config.toml
head_dim = 64
norm = "rmsnorm"
rope_base = 35600.0
qk_norm = true
attn_scale = 0.196
beta1 = 0.9
decay_shape = "linear"
train_tokens = 282000000
MLP neurons of a small language model. Each row is named by its layer, matrix (up: input weights; down: output weights) and neuron, and shows model dimensions 48-143. Each number is 50 + 10 x the weight over its row's rms, rounded and kept within 0 to 99.
After each neuron's rows, "fires on" lists the tokens most often at its 100 highest values on Wikipedia text that the model never trained on.

L7.up433:42 41 38 61 41 55 37 59 51 55 48 60 45 60 53 64 45 44 49 63 77 63 53 38 54 38 46 55 58 49 47 39 58 37 46 43 70 53 68 56 47 56 32 55 66 40 45 18 43 63 32 47 63 52 64 31 55 48 38 49 46 57 53 39 63 58 44 51 50 45 62 35 62 35 47 37 48 40 39 43 38 47 64 39 57 54 52 48 57 40 54 28 59 49 51 51
L7.down433:53 47 53 36 61 52 66 59 47 67 73 45 36 40 46 44 56 57 71 65 56 74 59 28 45 37 34 54 50 51 50 52 71 47 44 61 54 53 37 50 29 47 45 45 40 42 54 52 35 64 62 47 54 66 55 49 43 48 51 65 69 28 54 47 56 51 45 45 43 53 62 51 71 68 48 43 43 53 55 55 59 52 46 69 42 48 62 52 55 33 48 53 50 56 57 49
fires on: "p", "er", "an", "he", "en"

L12.up64:55 51 52 44 45 50 60 69 43 44 45 38 50 66 68 53 61 57 40 52 60 51 38 49 41 46 55 37 58 42 46 60 73 50 49 40 53 48 50 49 54 43 48 50 50 66 48 54 59 48 52 38 53 51 45 32 36 51 53 55 57 35 62 27 64 58 33 52 47 57 67 62 56 53 44 44 58 59 68 44 55 27 46 53 56 45 52 39 68 42 45 58 58 51 52 51
L12.down64:57 51 31 43 70 46 40 51 70 36 72 53 55 48 59 45 63 64 40 52 44 50 50 34 51 43 61 56 50 57 53 38 54 48 46 46 59 47 58 39 43 58 39 41 52 34 54 54 61 55 42 43 36 51 45 49 57 49 61 44 58 49 66 45 64 63 39 44 53 42 58 49 52 72 50 61 68 45 35 64 66 64 60 46 54 47 40 46 46 48 44 72 51 54 60 59
fires on: " M", "M", "m"

L9.up240:52 57 50 55 38 39 50 50 50 47 44 59 38 35 53 35 43 41 49 59 58 58 58 51 35 32 41 45 38 47 60 31 35 57 43 52 50 67 43 73 23 68 54 54 48 37 68 43 55 67 46 53 56 47 38 62 39 43 38 42 21 52 43 53 43 51 35 61 62 55 56 60 39 41 53 47 54 55 44 45 55 53 46 43 40 51 40 63 62 46 41 53 53 45 66 53
L9.down240:34 48 41 52 52 42 55 36 59 34 33 47 31 48 46 38 59 57 55 43 45 62 39 62 55 60 40 49 43 55 47 47 44 72 51 54 55 39 43 50 58 46 49 42 44 33 51 43 22 28 62 48 62 37 52 60 49 44 32 40 54 49 50 52 57 44 19 39 56 49 49 50 60 54 61 57 44 42 34 45 53 53 57 48 32 59 44 66 49 51 39 58 51 38 47 55
fires on: "-", "0", "\\", "5", "9", "6"

L11.up286:38 62 46 59 39 40 55 57 49 39 41 49 38 65 31 50 48 44 56 37 64 52 57 45 48 57 53 39 50 53 70 28 42 63 58 56 38 35 45 54 44 70 52 55 63 59 63 49 64 40 21 62 43 40 47 34 46 53 51 65 39 58 38 35 44 39 66 50 58 54 49 41 46 60 62 52 43 49 45 52 53 45 66 37 56 59 49 32 56 42 57 45 47 62 65 47
L11.down286:36 29 40 51 50 57 48 40 59 43 48 53 50 55 48 58 38 57 56 50 54 49 65 57 61 39 63 65 49 56 39 58 58 47 60 46 44 65 31 62 62 75 35 44 60 63 57 34 50 47 50 60 66 55 66 43 45 46 57 43 53 48 35 46 50 52 56 43 45 51 57 40 52 42 39 39 51 36 43 54 41 56 69 34 61 33 45 37 41 65 42 41 53 47 57 37
fires on: ";", "t", " I", "op", "ear", " |"

L6.up174:46 58 55 50 38 40 42 44 32 52 45 57 42 56 37 57 62 50 31 43 63 67 71 28 45 49 59 54 52 67 46 47 45 52 40 40 66 47 44 45 33 49 47 53 64 45 68 57 59 42 50 49 53 43 56 28 38 52 55 51 46 44 44 45 55 58 46 57 46 60 52 41 42 41 56 51 38 50 46 47 48 29 44 56 55 67 53 60 59 67 75 37 58 33 51 48
L6.down174:44 53 35 50 42 45 43 43 40 31 66 40 47 46 63 58 57 65 64 46 44 58 50 55 67 53 48 61 64 41 58 44 33 58 70 52 47 35 36 47 44 62 34 50 39 44 36 42 44 62 51 39 34 53 38 67 33 38 60 53 38 39 40 69 60 41 28 48 72 58 47 51 48 62 55 52 65 37 19 65 32 55 61 47 54 49 46 53 48 56 40 41 59 47 55 47
fires on: "ach", "he", "y", "and", "in", "ar"

L5.up217:53 44 64 54 38 57 45 61 52 59 40 47 44 57 52 35 68 48 37 52 72 53 52 37 54 65 62 47 72 44 41 48 64 51 33 49 53 46 48 52 48 42 47 63 48 59 42 39 42 48 55 49 51 65 47 53 51 74 47 62 47 58 45 34 59 61 40 55 39 52 54 52 51 58 52 58 41 60 61 61 46 49 36 44 52 57 46 46 47 60 61 53 48 71 62 44
L5.down217:54 57 54 49 48 54 50 38 63 60 41 40 45 48 36 58 44 52 54 66 41 60 47 65 57 74 47 54 52 50 52 49 52 68 66 56 57 49 56 43 39 68 57 40 47 43 45 47 65 60 54 17 51 65 52 64 63 47 63 57 47 48 47 58 47 54 51 42 56 33 53 56 42 51 45 73 65 60 60 53 62 68 48 31 52 69 44 65 30 50 45 76 51 30 50 46
fires on: " M", "M", "1", "an", "on", "m"

L6.up368:49 37 54 52 35 35 57 57 54 62 53 56 42 34 53 40 53 71 49 42 56 28 48 32 45 58 43 41 61 64 66 31 74 48 47 48 41 45 64 40 47 36 48 48 72 53 55 42 59 62 60 49 59 53 56 33 53 70 50 46 44 40 47 65 65 53 44 40 68 45 53 25 39 49 42 44 48 46 57 52 57 50 29 51 49 53 51 45 48 64 29 44 39 56 65 48
L6.down368:35 54 52 42 47 41 46 51 48 52 44 41 60 39 56 65 52 62 62 27 43 67 49 66 40 46 40 30 52 40 53 55 59 67 55 45 71 63 34 46 54 61 40 48 51 52 43 57 44 61 33 42 47 57 51 57 53 51 52 66 48 55 43 40 55 44 48 40 60 45 65 57 44 38 43 43 53 41 58 39 51 42 50 45 42 40 54 52 70 30 57 48 53 45 35 72
fires on: "r", "b", "c", "ing", "g", "ies"

L9.up255:54 59 50 61 47 60 39 55 45 61 34 40 45 45 53 50 64 37 44 51 65 64 70 49 51 42 61 44 44 47 48 62 59 40 37 59 40 62 56 64 44 52 45 34 60 59 66 43 50 64 41 25 52 53 64 37 23 46 53 63 51 45 58 47 53 52 64 63 56 68 61 49 46 33 50 53 53 56 44 55 58 46 43 55 68 56 73 40 54 53 43 42 71 58 54 52
L9.down255:56 51 32 49 55 62 66 31 71 36 30 51 67 43 34 65 54 50 49 62 58 43 50 61 54 51 42 59 54 59 42 48 41 65 50 64 46 39 41 40 59 60 56 49 53 39 57 32 52 28 53 51 39 21 64 45 52 55 41 31 44 66 39 40 47 52 45 52 41 63 57 54 54 71 43 52 45 44 52 60 43 54 30 57 38 40 63 49 40 52 56 53 51 46 42 55
fires on: "ar", "augh", "ront", " the", "at"

L7.up276:43 43 63 58 36 43 42 64 52 54 46 43 36 47 41 57 52 35 41 59 63 51 48 47 58 49 56 59 52 42 30 43 60 32 35 44 62 36 55 68 56 73 53 68 51 71 55 47 60 60 52 28 62 61 56 45 60 50 37 55 50 46 46 55 53 58 74 42 59 54 64 27 43 44 46 20 58 55 34 63 57 44 61 34 39 50 46 63 46 60 56 39 54 52 59 48
L7.down276:44 48 38 57 46 41 54 52 70 61 33 28 40 52 37 47 46 57 43 71 39 42 29 46 41 35 49 57 53 48 77 51 67 49 51 54 53 57 68 43 44 38 55 55 46 41 40 51 54 56 40 47 61 50 67 64 29 58 46 56 54 38 47 48 64 40 40 52 33 57 61 69 47 61 53 56 62 51 51 36 62 42 43 56 47 41 37 76 38 50 61 48 47 38 39 59
fires on: "b", "an", "er", "ian"

L13.up420:64 49 77 33 49 46 26 41 49 60 43 63 37 61 49 53 38 40 48 39 47 40 51 52 42 41 44 47 66 54 62 53 50 55 46 55 43 56 48 70 43 62 26 49 46 52 45 34 58 50 51 68 50 55 63 62 43 42 52 40 50 69 57 37 66 43 44 51 38 64 73 55 53 55 57 54 44 48 46 47 56 54 44 46 54 49 51 54 63 53 48 52 76 34 44 45
L13.down420:57 44 40 50 49 49 53 63 78 53 65 47 62 50 23 36 52 47 61 47 59 52 56 52 47 65 59 41 53 41 44 45 56 42 58 38 60 41 71 32 50 55 54 51 40 35 57 43 28 52 36 51 60 43 31 53 36 60 41 39 46 40 49 44 57 48 59 48 40 57 41 45 63 37 49 49 72 55 39 40 48 64 62 57 44 63 42 47 46 46 46 63 41 53 47 62
fires on: "O", " O", " A", " Ind", "at", " Sam"

L13.up389:21 61 56 49 49 26 50 58 42 47 45 35 42 43 50 34 62 57 57 42 49 45 57 50 70 41 49 42 51 49 56 45 60 56 49 15 49 47 40 33 58 46 71 61 64 62 53 47 48 61 53 35 52 58 48 57 57 48 23 68 48 60 80 63 45 48 36 46 53 36 54 63 62 39 54 44 38 42 53 44 49 56 52 34 46 51 54 63 51 57 45 42 62 43 50 64
L13.down389:56 26 55 54 43 37 38 49 35 54 52 56 54 51 55 64 48 55 46 51 80 43 47 69 54 31 51 38 38 63 57 50 36 63 46 51 49 67 31 64 62 48 44 48 35 42 49 47 46 49 73 49 22 59 44 40 36 57 45 48 34 49 46 56 71 51 54 48 48 50 66 50 30 46 51 64 47 53 59 74 45 59 57 56 58 68 56 50 37 53 53 55 68 48 57 55
fires on: " he", " was", " s", " and", " He", " "

L5.up387:45 48 68 38 44 58 40 60 36 57 28 51 41 37 62 55 42 44 39 38 60 37 74 49 46 39 51 44 61 64 60 45 60 45 43 44 62 55 51 59 59 60 44 58 58 35 58 51 53 44 45 53 46 52 55 42 35 34 48 54 38 58 68 35 74 57 61 54 47 48 75 37 42 45 41 53 43 48 49 55 46 46 46 58 43 45 55 71 46 50 50 56 53 52 62 41
L5.down387:46 50 37 39 88 67 54 38 56 32 52 26 53 55 58 57 53 54 36 57 36 59 44 64 58 38 53 61 49 52 58 38 27 46 44 66 56 43 47 51 47 59 50 61 59 53 52 50 35 51 46 58 43 35 51 41 46 69 52 41 42 63 53 51 54 56 28 45 68 61 40 65 65 43 44 60 58 49 37 64 55 64 36 55 54 68 52 55 52 52 47 45 57 67 54 41
fires on: "at", "y", "en", "am", "ik", "ar"

L7.up37:57 43 48 51 36 44 47 41 47 56 43 60 43 58 50 54 57 60 52 63 58 47 56 64 53 52 50 56 45 41 48 41 44 63 49 53 43 41 71 47 59 68 38 49 46 51 69 37 64 55 42 44 40 42 26 49 32 46 52 63 51 52 56 57 58 58 46 57 43 27 56 26 52 54 32 51 59 38 45 63 54 51 66 68 66 61 64 48 37 68 64 57 48 48 51 52
L7.down37:55 42 43 36 52 48 52 54 53 47 41 62 56 58 47 56 75 24 41 45 26 36 44 65 37 52 46 58 51 28 52 35 47 32 59 53 61 41 63 62 62 56 39 56 70 53 39 36 61 54 31 55 48 55 48 60 55 53 58 33 63 45 56 51 56 38 55 66 47 50 46 58 46 47 57 53 61 53 38 39 40 53 61 46 59 44 40 57 62 61 65 43 56 30 62 47
fires on: "j", " (", "h", "ch", "am", "ad"

L13.up304:58 46 60 43 42 42 50 47 41 59 48 66 49 71 37 45 50 38 47 39 61 68 65 35 38 31 48 45 63 45 55 40 55 66 69 63 43 40 68 63 61 54 45 66 53 53 69 46 60 46 61 41 37 60 49 34 55 47 58 58 47 46 58 46 55 54 48 62 43 59 53 56 32 41 53 46 64 40 51 63 47 56 45 51 34 51 78 52 56 43 52 57 42 63 53 61
L13.down304:53 40 38 55 53 50 56 48 45 37 40 50 55 45 66 28 40 33 59 47 43 52 38 41 62 45 62 49 51 63 71 57 56 52 34 61 41 47 56 49 41 47 58 42 60 51 46 50 40 53 62 36 52 38 65 50 60 44 52 33 65 45 60 64 62 45 59 28 35 53 48 67 48 64 63 42 63 47 56 49 48 62 34 32 45 37 50 43 47 38 57 34 41 63 46 59
fires on: " a", "ed", "ved", "ing", " c", "ated"

L10.up55:49 63 50 40 40 47 38 64 39 66 29 55 31 59 65 50 56 52 52 52 55 40 46 49 38 60 42 57 42 66 62 48 76 75 43 54 53 24 56 53 42 54 55 64 60 58 44 53 41 53 44 39 56 52 62 52 30 50 47 57 41 36 46 54 42 61 49 47 62 33 58 42 45 50 44 47 55 48 48 58 49 41 50 50 53 50 43 47 41 40 35 37 46 52 55 47
L10.down55:38 37 44 14 22 40 47 63 47 45 57 53 46 32 38 42 58 55 55 33 19 45 47 71 59 53 37 53 49 40 63 30 53 45 50 27 63 46 54 39 38 48 65 51 40 47 31 57 41 46 40 57 53 44 38 49 63 49 73 35 52 50 54 57 50 51 57 47 37 50 47 62 39 54 59 52 44 56 46 62 49 58 42 47 59 39 37 32 62 56 63 41 56 72 39 37
fires on: " ", "it", "g", "ing", "b"